Weights of a small GPT-style language model, trained from scratch on English Wikipedia.
Training: a variant of Adam for these matrices, 416M tokens, 6341 steps.
MLP neurons of a small language model. Each row is named by its layer, matrix (gate and up: input weights) and neuron, and shows model dimensions 0-127. Each number is 500 + 50 x the weight over its row's rms, rounded and kept within 0 to 999. Numbers have three digits each. A neuron's up and down rows have the sign that makes its largest values positive.
After each neuron's rows, "fires after" lists the tokens most often just before its 100 highest values on Wikipedia text that the model never trained on.

L3.gate42:518476524525518463520505460430477388424458474515530520510483471590512413662562500544488395475499490507523556455517446555409487527605487516442591617467483562558448518580521519503496467521382408531527475526548436471478424446455491499453456484516489431535547516425575543510523469503471587507498578487494521575555479456567511468565425550480547494434502426452486559592456523503506422503614
L3.up42:385525571500537498588438574476535545605481595484586506412430500476571517488529486437464486442606464541509593594544473537509467507593500487482540438520555559495411532536562554535520440454535514351580517511527456584486477474501466496485481442494367520577484517533509552553514502444444578505487491517456511545520504482499572519512510597567458481462560508452458485608520461453554480473540
fires after: "\n"

L3.gate244:538510530486469520502509511489500467469515601460559536560473487500605506429585519515445507508487405481520531506422451530510511517540498461563558492340428540466425406584438506473460504487399479480493423580533441488485449528538554558581479522431594485545477392520547483423505468502477567506572524497501482586528452535536442506574431432440538548528592525492475475537518478582530485461455
L3.up244:459428492575507570510522530469477518509436494446581451611483479501463462428512557541455576555454439586511440513474460506549449518571555526426535518449482558471471428486563426572446438401457482480452494594486541500485583563523436544518469598638512481478564453462509494503521599493527393401596443473459524592503442589486426474525536483475605619483475590434448536554567511441458536427475
fires after: " \"", "-", "\n", " ("

L12.gate280:457486615519496428428509516476527445484435501426522442469503355550497478523528352529470532616507494464413559464420571558564400462511472446483506479465499520430430440505446442527553588512481499478540458505475474438452475479523474540539583463520474539480464589476555436474461520504578515486484509529618555444534483521540523520579452450404518521504509506519468524512486621490498514506417
L12.up280:470522592596511518473524586530474555545562412488463538557444513578409541434497437462588544550496424502456614490466514455586526550471528380516563463464620555445358443530527518597518513545466498537450440486514452481453513488580531550528509427429434517491498528549530467547450468553481468554493510484472556431550629470500585460489435493513498492505489540543512498532507515512499439415574
fires after: " ", "2", "0"

L12.gate321:492466447426481584414446534499511490539580598501457609573476544431566501509495467521479528506443502464592549556452551536589591593476429577553532473466557453444519460463454490429457475465431522514524535529581447556583471500575429523531516489499468541517545440550536412429477547470468354532517525455493489516480461456541445547481470490526408501579486537533502487463462488552536462558461
L12.up321:475496489558452502522484602532474478412499415394501509460494506511476476507614375546523441520493511480450467473520502470584484558458382539524505458419591475530531523577380505483453482562519482509519514581479479512594453577505562497433490480534461531531494546513475409483458415480459525515438521492553571443598489475435461539497483493554519552529548465567474533527497549528537533492491
fires after: "|", "0", " ", "9", " |", "–"

L11.gate486:558520573429502510428505502518456403643594436505493582444497473442483574505521527555493572537521465499496508477429483503571391470508477527433501538511502477397515525456453534595476582534616457460553559487589475487522486431435554499514524515478489419565465456507517561463444463449457575434429564520512551449399452429483598505499533516447453446549452477593534436510502509515452612434456
L11.up486:542451499455447513612453498501450463541560516522484499439527529504466533462452446490507586478463488489519452502474522414479416517524576545450525473598529509442553550387545539481450527457408462488408561504466405520563550474398514411576527442557499492521494422439459491615486419523502449535462533633466511496482505505510463510561462475502536506512501538528460521555577493498621475439475
fires after: " ", "1", "2", " medal", "3"

L3.gate21:563512465467490547512506513491563465452520546511616639463514451472491568504595465567504482488547600466496447528535497519552443518497414445597512544478411495420430513504483572480582568481452483516533473527506572422424515540531450501606396482438511507435471516581507571475508569515537539454496460510530434502381515575503498454469427466482547485468513486507495454398515505535456545553438
L3.up21:443529451553516506548469422458459519456496603502608487465450491464433447510597466459441559499586481541396387561469452499593488449507487550591467529467499449481572501454511494452599532518463487546550516449537573447508446501575478482486575591485562564484505522551494564465492455444470477465521529502502496461446479526543504481515492437362452481482648478453407529382519516483590504566452
fires after: " (", "-", " \""

L9.gate143:439538501490443540476565538433521467511558492517647423468567525515516503625612480510387640520490565504446455565482504380450531480573471519535492513394510540497495585577513443547569475515502509553484547478637450534485479441528456477543535549540481481538565455396527445474541539555531556495530533514521537474570433471505469491393523456550498596518434446590459478540450599597541493478529
L9.up143:484570533529524524518526551523549541386442551495450546581521536476542503565493448547466538476542446542595505431494527526575512586497576465495450436436559567470416447568522523549565434546456524384542428522547490522567495541597464487450496467355482595486532449535545462500508443521555473469505530548405571434584499532524448429469562489590482466560542508503502481480485475564428506523536
fires after: "0", "1", "–", "9", "|", " "

L2.gate366:500523538440578488526473423376558428467540517531484463437495476508482500555570563604474554506532562477526571503478511561506541489542487492526492485452377555528516521537567460499427510405534422498481578545431494533489507522524459539494514484493499384527587484545603523538472468427505562550491554430496528487517462478519662472492458396537526440433548373428462476569538480517477523552464
L2.up366:495503540506519513485441498472577562444448493613485399468551408563408476582566521533492491497475574512535544510548461557469490523508561494510532489566375524575495492555507499455476483440545479563482550439467524581546610532561459560516542440451494493515551509516541554568513537417539603533499505467451509460560477488488591396479477473598577426461556424498437502528581490489484447630529
fires after: "\n"

L7.gate132:535511474424532485486606452501501435439528437435500431485474448462507532428524473536459487473481423463475558494467387420521507480565543612549469486450554477501477602526493406540583551574584515419491431481493459471489511515479426498478566520500473566556437544560523504538467456533498534539492499443534536535507471411506484638590448480463545480508479479472543440491561536523496416424456
L7.up132:537540495399571550525452428582475468476476517510501641505464459593530452550452495444484500455493497450525529451443528443447509539552518419463554537571564604462549556398454479438336512496509538493553505573463528454477450539417498430499468454462418457508565416404555605478522550536524594507531526495537591523459513444530518488560525573502506453404484483498575482562478501473512470507553
fires after: "1", "0", "9", " El"

L2.gate335:462491547408555388479431541490528576483465479469489540493444488536458468515520600483460486510558503547453504519497487404556553558541581488553506523509423443547518489508452492482502464382473463478482531554459490531415435467458504478566542488491461474517521556514570494430590475416440590515517491507481635470587464478517620539521466538492540575406579435505519425505512441522489539545482
L2.up335:558522643466491478520515601529499562455496498449585506436494475601528513528490584462447474458522525563613548511523484451543501538486518447499578542411443475453536506576531492539426495546523449692587567541428491470480488502582459548608466514489559447513550561518483539560465449512461516539564606506478452488566451460509523438445501513551546508507474472494469510504442608531525509517534
fires after: "\n"

L12.gate12:572564502426506537532521532484429464524502475508486558484461465447524413442495525489463632534502388485561495512332456567457525518523368555598543418557534552467505521465482542467571534525451552501557452657480543512553545438511494555421496575412484409479471474525561472491498473484501481460473481431500520451419455399501513537588521537431494487674502452528441569498535492493491495490395
L12.up12:522514458513482469460486466601489461558454524618455522450432490457450489533473518476430635575487393521573445533409490565472435483475462504508574536538452531464501473452483491498507562515526550540477404599391477499434517518457533479489481525508502487444567525520491425455428505590540442552592539510535593502495466439477486464530481476412516509585486455441587490501494419447621467545402
fires after: " ", " (", ".", "4", "1", "2"

L10.gate488:436527565525453477341582447447435502552516467431542490510570450453541385429514486446432523483406519506506454541441504496512608496477517411587474496398511503497477523541500498359494554433461502508522509476555485538469389481493502556478505442520623379484487495508534453418566479606548482449489522507467459446476474531522540545547480522465428503503456569497561519452489453478538431523462
L10.up488:486499494462451518513516610509494507450527473459488506520541472464462517450502550450535473534438522469602460508528536515405486444489559474496495495561526484532467505498540509558439575548611451505554538497492479461491522447598436514503498511553538393511480488497459567530559528626488542537466597443550387562468473519482555514419392483604544477474539610413518434519466449460521495517546
fires after: " ", " |", "4"

L2.gate48:514553493543493480541441515503497482470584492512491479542388530514550496496535575527494464498644470543570423581500479563451508513502408548504503570480482484533582540597540524654522599443518407428517545590493509489440568524447479485456464468447524427427504475549550443529452507429526446603507432608529449539566545535499492542446431567512419523494522492580448508449475509530489551504413
L2.up48:467541482578498489560411559567508588486498556558480485558434532575488473475603545515549409490605469570572413589539442529483500500437469559466500538536438465579579456545490532629575536445578449457556522564487530539465570544500488488520459472474551528407486524511461471596531504450530462560546408597475477524541598511504496478393469572579472522505511529586444481498445447453500442526513
fires after: ",", " of", " the", " Bir", " in"

L12.gate4:514559536506460456445471536395578459476486445440475461572512473528489479500546562471459472496566451561607551558514480366497621479487488566478522519509461477559506515568502489475488544432484499430612494514448578481488610432494409507509551444432496515530559444498574394466534526510553597573570465394562491494576479358528511551581482510496544380614536524514402468554505415536541465465468
L12.up4:457489467440594467544531443425490518421472552534588507470503447557470555528478496589421536526481448559525503560542474515460518536466494505577434447531494360585488449518523482439529429458462361436607570542486530610615473532475414489477502531432463444643536495509535487497459562537583500521539426537481463529591530418495561567517477517565519505546508455393458537514511471504513408521500
fires after: " ", "\n", " (", " +"

L11.gate459:556511519556502522463567462520532581490499445475537441454553402466455467539467557473433576490496513442525544523430474452593558493547576460511504471498503611494518536577456470495551572513548423485499600536503426503500488521549520464501558447488566502589529453400505378485544505515465592525490578430396452512501576498476539519466504572541517581601559514545515400563433505582473493530508
L11.up459:537600524443464425382584433539448580573489507470458445549533474532469551558498577525469482435591541491427546493477564437516467514473544425519462439508556548547589366530505495495566464510534526470478603493434468475430569600546522405539585532619508484462564572477443490448466440514488488414487568477498553589485441502436394454513496531560470420449506548476481490521458493514519534485526
fires after: "1", " ", "9", "–", "|"

L12.gate385:467493523439554554514481580474556410542485423474542478497492487498542608412573510413510504519418517478521377455427506460497505553546465498470503476491498536567538565557526474376519498455524481525473460517538458521556446483540432530559578485462555403528430476447519470442562543518465529501529529571473547475474582468520545497496582528534376514510473500564493551447524501556435609463501
L12.up385:486479552476443558549436470432613646473511548456530452557574539543534514496585525499491457554440553437449550505461455442556535497521575463411522436388630492565444571436476441515567480525522516455455555514506571548591500592521424606484459465496442478554511424443518589445454567487535521527514582478541530541387516522532572586581519522472507549583484588417490412511506451447500523463510
fires after: " ", " |", "|", " October", " November", "0"

L4.gate19:408518493433564482570550484435562465544548539499516529488484471401525585458540530487531499574522546427500491451422445451516546471531487497459538484509462602470479608454539453435388482495519491534426498466504444435452414524443469659582554530552498479568513432452498502540552491449489545522582555453501502501470369506567425548433476534467520483524452489570466431513407534500548537426546
L4.up19:470463515523498424555500370466515486491432606533497497526378501551484508587424535467592464443491496503538502499489438449509534510537570493532476507466399521482454542533527520523515342470527412398563465480545535430479571510446450549494511490538496460477479529518511498516552485526463497431621532516521504465536435587559477522518535512528436587494449399425506512546530476591469441552511
fires after: " |", "\n", ".", "|", "-"

L3.gate457:511529559515502502474486487469529388385606525463484456455514458536561494517503542460546464503496444521505629430487476511468518461531484496584621510537495623544435605451528536497468544567458500474510496486535466517501548491500494493455478457490404427581548549470510457510581416459489458546501572508438578562491499487563428603465454571488450496387517503488373517507406571471387489495565
L3.up457:571569477522543525453530469528568512470493388360491522466493465541499598418510454522507529501496522506395419414482496505475448525384469466508477543549530398523534431401462570479513477495536493520466496507506565522507447522535589452490498558499467482507461551433579485533469510491530587502481479478514493504386525516499529614557486397476344487508510498535520504549497488517462581553435
fires after: ".", "9", "7", "8", "6", "5"

L8.gate355:480510482554523479451517463483526543517543566561541462454490442572547571415494537505480492512470465424461513500388429463543592464566501675575490555466519562496522548518473389516536496462493472472536452473585463545503598563480499531465512510472581522631488577541560440454484492489516553532512520453610569500443544484530542577530493488482605506468461544500438447443314572520514456462517
L8.up355:488444567495440605412521479514452386446568555474478490463502470571494528631544446498411415426458450482512516545459440550553423502486510541472517410499514510543541550444492421569481476521455545567439495522470438501497581492437539577486611580453448552477476531507479544498446491427527472473509414451471510493510495487519528509440460529566491617536552487487350493495492508523506427528522
fires after: "9", "0", " the"

L3.gate44:577430466426502472534439467450467459412489503521543606455516417552497428541492431508501464448443475561447498520437536531510465439556495455501521515476513565534472539584502423499528448488434484412452545564490547628389459442430473545529471475496431463540470530498562593438544421422499527517477504406552538485433489444517558535615466490512487441551547363535536510427481574532480475540455
L3.up44:518474473419543518401402540500470538442502532483491521569545441542534457525466459490531492573576533493488582586502528512513509478575528498478497522402499494463482623510509542571447416463434458538467494454399551490469408487536550521557580461531530544477502496462492473412514490561537611488485465458474457421520498457464570446458472512504558488565546443498491534487590459551553492615527
fires after: "\n", " ", " ("

L4.gate219:399465504561469550547589389540509469543575529438541529494546578473478465441575494413478479472565512493526495601544508480455465511559524454462381581595425566582500488558400471578520470619442472523507521487553564540505575491460513522444548436573565521524523528474547515570619510523449475418505527598502594466540506519441530570451543541486581502572519525539511480398468468489490453613526
L4.up219:549531472539478558514442410534492482538485583469649494519536511528463546515473440485491604508603579503552538506567478535390515546511495483460474555531422486556573530498470488601488482564410478559450521485486473515611506589574518520545529439445457549443577508493440464492582437580470549513487387500519524492520474425484444409560533493495509515456529459525604536556507544530502475651533
fires after: "0", "4", "2", "5", "1", "6"

L3.gate495:539547459565433435388455495427511445466511493449512485511577471482535513504612506571589555479522520563488542477471499555564510476550496512461540473373413527559464426444468589417504447380433482511483448511497454572536472520480520516568541539473496488568537531478511465472481502524439520519523484493582498523500546407410478590587411572460469520481480446512469451500566576451564456496469
L3.up495:440539551591453484470561532603555506488494452499542520450433575421470496538474417437417524504531524428511377518583442531543463507556532423577512516555466503517474490434505506467537536529547498436443522648394467370577508474435510474435458569397554549521522536534460455546508488502580516452434528402510535502536489553511441561484494422523540569525491445490512488438489562526509523519445
fires after: "–", "-", " ("

L3.gate23:437509475465506531605568478520499443524423534549499457549513455454537458579622453406493524559549546492421612509425515552479499482488525493485553582481471545492471432521388587526404553517475487504533498511493450457468462481447479474428516496509546497449604448531484527542579509536578557518474523541417509462577568489523503510473504468336530557447544509473465496499444486520515549519524
L3.up23:468529540492605509574534516491459408505516562490501495471478523549531561516453532516455540489503487403476555540469530556488566511504575543518506570469492477450518396567449475588567532478498491521422452571522452496487457590536418453401470440464551486503531456502503473487412454505486570583497469563482392521483431506546423467386553488441460559500531482521506480527564479519529490523469
fires after: "1", "-", "0", " –", " the"

L3.gate203:484507503525491406476500514446520490411526448563507552463484547474602473424552498565428432507507485487502570481465422499492437518548505500522536528446436517499469567515470505469590477517376410526482524574593421495468505548470533521546433538454503385518507421495492510493579579361394542473520515434549444472553445488555515523467462466448543513482521591523546434439571444540486459435432
L3.up203:421479467400481406458595508512517484426508534453539421579541568377529485532493446466547518512528419498510523570441551552594419507522508472413509521449498424486510504477414497498381422578531514494491546482465599571395521524462511545494508473418577510502428527420486499576537485561464514444492329499517531514464593490540454492490512499470486498541512542416555491561394555568495509577470
fires after: "\n", " co", "-", " ("

L4.gate105:438525490416450491550556420504523466486518448461510462506513457400467504469472521432567462537486505504487608489548504546494486436483509546405476477587378571497568493480454492447492505560505490524550548553484528492441521547510480360457557386468510417494586450432578483501503445532524488547505518560469512519551500492520452577494458501498487512537557475530427555448521486475437542475516
L4.up105:539553586594441511490414444505542475540506528445566557496417424532514577478507474459502478548491453452501504428450470596464518517505623365530490526507550466538416434518483533507429509478503522428503425429606448503423496586491528511456562481487456500555557430516475513516581567453484437521465512464376537421450480533511494413510471460491479467549537479437502475481508509484483552460462
fires after: "2", "3", "1", "0", " t", "4"

L7.gate504:590534484548485429528502525461421427463536461468481410483516557546501530532477520496455446536507438537533517550475495541485525473559489565436519463575433443480480654510548536628445448524388546431479440595462506529529547456505547454475495522402440484558447611469525472510498427542425459515515462553492536466523520510551471509532524487376572347470545542467352544509445520469492456465527
L7.up504:455530607514454456462521517511493513608446530521487664476527629547554482573494500514556534504532448594461514483532564566555453425414502444517545424538532523480493516527477550532509508520584499492487547515500388575547511506476558495565460501526457497486591412545498455557399468412497511461515561458476547533517441457567565492555497512502525479478423439516544569443435516573476541459634
fires after: ".", "′", "0", "8"

L12.gate457:516536587438481530521505466516566533465558474484567544467479497495547528486482478543540433535513505477511488557474410442459491508507558608511465458529553415501524470534502604440515538487456502484479479478513461471553494406479521463486517459406447515537446401527578484519489650566509539485594523537471583525538517493524552524539460489560498527536594425526523402489455497542565478569449
L12.up457:478443435408492492461551554506461496521529454421506528517487500526563491522601457392522445548428466476542493520443589455481494558508473473462525468493505486417452528417588543414566419474604518437465547545539409498485497593514539498455423514499474490521542426390498537448514518530616442554436543498570522473520616482468553592546456518448548446534475482510536413518433448482505433532393
fires after: " ", "–", "|", " (", "1", "-"

L12.gate322:497500514443581545468480521567476450527523401456464498473458433482487544454475495524403562516538451476533484529436538447522507474448427520579486453497608534466588553580465520522464628479503544454480480544571497443515536473510452485488586579476506415503495424528535436449394477570477483448499543527420470505534612378452506578512454392437496439468559482511515482443586552582476539388409
L12.up322:532488494511523486544496507511477417578503521440551551492515513497401504506505576534452563597503552544575592547552600468508554537540464421524449415518406544385519544463549519463502557557490419522411450513508427465517486458502458491527541541509484458477503525540521495450492511531478467446458527522432489499599512513468529542491408411411485415434521470500547474471586572474524486506453
fires after: " ", "1"

L12.gate257:480454474572520456467411532470421493486537506459559495523523535541560586439555469469499599532471466521561477413433552389459492381518521484510403352537555572527476499462489505403543483555545334525557545495499558547446455514508505534451557548493509442464467485543542473444471511610514608427604485472447477483504516513483549580464530464519451399490522581553448466539523451474490452480516
L12.up257:450464517485572461537476583441472490499504488516510586490503625634467513480531528534498552546504553497487525526546524444473474505423535521562445492442486487550569433468585539448516458462492460492503526546435470484501329564580482547454499550393511526511528554485495594464611550535512464582465620414486480456585604511492521461505462522551529504485526553447476540573520594482587476482494
fires after: " ", "-"

L11.gate74:515643451417514487469531411533502503524472473417595482511509562504512452564498558495489537555495560406441579503527491536401464416489493515481535423507508481579431492490588462410493467469464413515547589502434498522519419544499461534556551458516512504576482422470581557527541495415414457527512478493517542456479522497473481545480527495524517449563567506499454554472443554512477537393425
L11.up74:559468439519506577531511446483600479503564394580543499568499473531450544535624580580476491491540472456473440480515442426584466442477466582479439575511469542422568562377560428593478523403526524475491526522550462515537500499476589490483478574502495442542505409564462479482413503454483521569510492561559430523485539430475434531506493566429430469554500501464477499391487584526489587515455
fires after: "\n", " m", "5", " P", "6"

L4.gate91:508493509513482449404574506479582553519530601513604648518560522545521455504577449454370450480537535460474532486491455464502550668615462484594472487464491492445555527496496478533482547476466462420563443488563450471394622483563540527537528568476516493539576537503508452458553528520476467515472485549495387568559499440493503435492491385484582456509533466510416490488499568515565521483457
L4.up91:519476481465506417390514657508514556480465539517471450526503565558544447532613457477468466426458463452501432531496541474443488491495484516476531622462528435451528480566494544426588498452462477516497514471504534522543620485485441443560531582510559461548450467572456483443456540530532438544471469434551478563548448493448410470449491413472507543435509435519511487391576541504489480509515
fires after: "-", " ("

L2.gate358:499537437549529432524446498416469430503595507461498524525411450477562529421503469589505474456447500559551518480432453499490475563571425506537506528495457483535467541480482547548510447552511500424559571517497581562579501486451435619558485530583588498437429417551499497497550453441494511533455617486591466472596390468501511458484498559460462599630506527457477486577474510510405572454504
L2.up358:435484505487469512508469447498552485510602496481548537518463434465549562408438476520517524411475524525516419430511443444512489550462494477489515549493486452428469520455427555447471519460513510464535517518481530482556531514413504466509456532532490521478459427562439457490560497539488516486453580555635559430647445475525439461518506523464525596589432577503542453604582453622493578493603
fires after: "0", "4", "3", "2", "1", "9"

L2.gate503:477608450514448499500507539491516472424565447482516428542493483571565553524467578552427499499463425577457480491468570431508491602468422508518434529496504524514499478437497459586545557496510481469498427468465541413561456500483501403454465454556519471425389493540526459557449465505528543430431641471576569546525502459510453591429486587478507421517492552525405519529583504410524470525484
L2.up503:510617532448496419478584534509462478513516509476523482428462580448497594565421527536458524475516570527545579490450584598538477448432465503525560475504478427574612443371504495466479483384528484508436462511511510471518492509519574466547535435451488529459479500463536445440468480499473508540455496501437441481472535519537507579490400532507480470424434517465441482474510540602467549484500
fires after: ")", " —", "0", "2", "1", "8"

L3.gate157:512554532422542424510483537485476458567525459536464555448522471498462569500508487461544411517510500457481531423485515390481498595525467491536483487482527590447466423565362515369441518452459415448624421495647493536586523345495526600568462542466440409504522470557484437473593503443439492441452519529516511524484471477496586563453446404498481496600490522507455433596467475497500483438482
L3.up157:455539444419454479453498424503446494496473543536471513502449562489550604465474428536453552502512437441489508503489490525534435499503470479483465513467551496568416503611527499537526461549529423498429536479519512568493492547507492554478492499495457435510503480407512527443365518600497452460579473488447471551421528497604474464489408543453375568531475479500457480589434521528546536564493
fires after: "\n", " (", " \"", " rec", "==", " sc"

L9.gate197:460493454647506525571578483477422473496502552585577507489551488557621483570526473487453510482518509443362569525486485492566502366450448513580569575444526451509480534503464508455533482513491492438489541575530423502462549538439420533398458511420431490484433418466540492457554484494570474521502524504554531422453488463484457567442362417471505498447505516511411495455409540537388599505510
L9.up197:433532599501446446548477518430460493557468476514421414546523490535438563476500475560483510465539417561490483479478542603464481443549483493421469491481549419507524515538526591541539481491486457419487476484457586466397569488458482460375436394469611526464519471556458542587498484431492526575435478527583511501520494454538380496465465502404449462538389508522464540522489586546481429441456
fires after: " United", ",", "S", " of", " New"

L10.gate404:465413584436533519464428512387548503416457475447550559465504571456556509567580437472447462505534433442452472584470454508504534513487435558525584527515520515443438546532513423514424509536524460501561502474566508566522485465529476497436491477543524545532489509541604572467477558545482541623513444440558525546498464475586458521551444396545523499533574483594509524471496478494526501466414
L10.up404:424467525467441439494494485509517458490591507515437556532475492441509554472517505669497464597477492427406482494467538604440483471503551528437545552440643529519457583475464494530400539499424492522469482482579511536580365480474565533514513416453522575489469489541539452512466462567516465560446444387474502505474509543493514514488510442496520558519529424575512532573521485477485534513404
fires after: " ", "–", "|", " |", "9", "-"

L12.gate196:523500472492579554487538456431533478500566482582468479521484471484579459539494533545525502381491528507499538501470530460533559544455473558525408431482521551472535505481423516492504536542538448476556479574501459602471474503485439461468527568455420552501477462459556503457504547561510543386409495431491584498431508444611580493507553544479465486544479567536545416495379476563521482498381
L12.up196:393435457515572502517531448433554521352554556524544530538424562565604456554514596510473525531404515485472528447466473512530500477468514500542526495485479545558523491533533538414506538482580465453509448529462486528450475547521423454518498516555529543499538431440553552541554558529484563486556517503467609471470505506547497433549501522539538561556487535522525390537558492532487541555454
fires after: "9", "0", "–", "|", " ", "1"

L7.gate408:539516438547515487447447466408527475505531549497537487492506482478547456546593470508503481481470487498440567488462516418509475549564553510539509450357586519454415616557455552365448525441436419430545491471575531567523443508435548551460507453454550500571453422487503511523413422482493496541515443553509402516426606445437528523463407437498474459618463477468495481426508528489577535457478
L7.up408:495510484501509511460470483512464495419565532538524488526518561463477528476558490551430508556442461438484421492512467537475552548468540423494528533362475554577511482461520574432492484455488468558482477526462474521555451485425585432471579440542483492501513498474463440421493539536509511586507494475468441485488540513455547414460425492489513608511481525422595521558552542521535508591446
fires after: "–", "9", "0", " cl"

L10.gate4:495549536455470454507509429557619442515539467441534505436474449458556469504479498446479447457476498545485581415483553557368474527491489582546443467534407428528541480577486494522489565569431492518542563520457439519450459563506526577470462501517518450541510540553528438477430427460559583483582520449459465546408388495547486498543469439468596430514448482503430480517496464469539483493524
L10.up4:480543596594538424441513541533539463414506571490462415475508458498563502518517547559497571519526439509496421496459496529595441471533556481510464541416483422544514467510497429517503473410532443428485462402525438503480484523488533528467445514535516563543439531540479551416482495503502534568598616466522525510513513526552439539445478460559452383453549390508483472498515485546545587490542
fires after: "\n", ")", " |"

L3.gate168:439449534549568466579430469515522485491561522497522481500480492490596496407485646530402478488469459475529525472523509455467606555476492552488545562471451504555484507512528609507550451553418576498418398568589352469541423551580434535454409487516528452529499502525506445524599512453511434498534535533514528540448506508590452437495479511473503494476550549430432429549448551536518537462472
L3.up168:492538552480523455492559538469556500415576476475473511503567498442574413443489492493456518577545439547573542546424514427534491559621591377518552626569516525411496527507550512394512478515462476440452425589446511536519512537540397473502416554552475469422506496497450471535588467590491443544553514501531490453509571550437477528464466432589515479506404476423491565522446427547462517621475
fires after: "\n", ".", " \"", " ("

L9.gate37:419444490505494465509516503495503427530485574493553498579514497568491443583507535457519403454530561505511448624492496506487604499541471515540519542512526419547476575574474485482458574418534457521512524574434421539502526494541451488423519526546446509498470465443613516468547499535472533544602467439515581468533493490485504467557504439493512503508474570523452474552419439616485511428496
L9.up37:418488498519457558553517467484518513423475451333522440533531514555451569471452441474394509478520455531593507551496508462538478466483449439512539545579482459501555585522506543534521490420571481410503614502595497549474456508498479536446433504503458459490536407496523414467501477478527478588503525549509550477505489450507427548503361435491517525553511504511506577503437465454595464544422
fires after: " ", " (", "1", " |"

L8.gate152:410499531424529437509598516412441415481546496464438569497443509454484464530546506459498487519492417510526530486496485410453555517506438371541353513512534548513561443544456466554470553515497421495559536554438573563576586513470540538521608545462444439515543399493536468492538507491507553577484465422567583467569443460517483512542569493545467524535537526571502414443491495488600513519534
L8.up152:529499446430509505577547456451480501467545443467492487532486511526457506604517477544554517582527500489401434513458504490535538481492644496524559557422460478483528447559521470585503463468479522516579573503437516509543513568533524470481470523538445592527548490549592430551650445495481606483406540534582530476462437438462627496563592421530497511503578501542464451546571449542606494441546
fires after: "1", " |", "5", "2", " ="

L4.gate14:466470460420499491444501485476636389486564516429515535562438527466539486486588482457540473484529532506455535454629530572600360523551484433444434532523426413511429501510459581498418465539422474436511605480481473529492473469412550589514511542520565453508545532409527492452485531543488522471479478519514539512464533441437445476463441467412417488488487420567455469462510439472515453527439
L4.up14:562400500489482437492575468555437498561468493492515456515591583554489545560487474585397538498558511473547520564484460559493441547503455382468469539530536582398488460485459512539499530564439533508505515536486493452518475479433568479470486562456466480527537451477496545495597454461492516534423448536555588478526347464424439479594481552470556485587506526476469581526537532558531506612494
fires after: " ", "0", " (", "\n"

L7.gate477:472545463527448478516445380421527510470563475409541514523554552559499566457604495538512563518501490439441466492490463520573510529575530534501502432520406560418456454550536524551485572499514430426588499454611614592491519534517503419544522531462490613499500521557532485412496532499423500539465479552486404472524451427489441586452494491489495509466593516477562416503433488466569533603447
L7.up477:502422450527460444445505438460486534549511406547612402536501528504435543486487557544414473451490502456480586489396544552423509506514405503548568542521440431504558413529502552586503423495509418492475384519423557474453506547534486484405474527463544465483503450565551522457536485526513501570471447579549496438562511549531541469522560388492589513454468541569556612506497560424542567597519
fires after: "0", "'", "2", "5", "1", "3"

L3.gate101:515565437460524505571521409552422437553496514474572518515404523487553496528443595466463466548444514497434525515501508532473483575481525443546577540537510544515534448466565504492465487401467517461443576509477449553550521403426491555541483500512429480518528453470520414503475492365552519498426566459593520546550489538496485504593479451434490465529447440432452566538491531455528549439448
L3.up101:473459447582515549542433585450576579481446493457549468459518477579533443494549545442491507557569467593501501556517453396600418584533491480582563534456460574390378532489494539459544526432483522486545511545605496487452609549543480522534437485529484481477559549518446496502431562447488487513418488511525452527548461485424521480443463516475429373430535501636422403447530593385411443478531
fires after: ".", "5", "0", "6", "8", "9"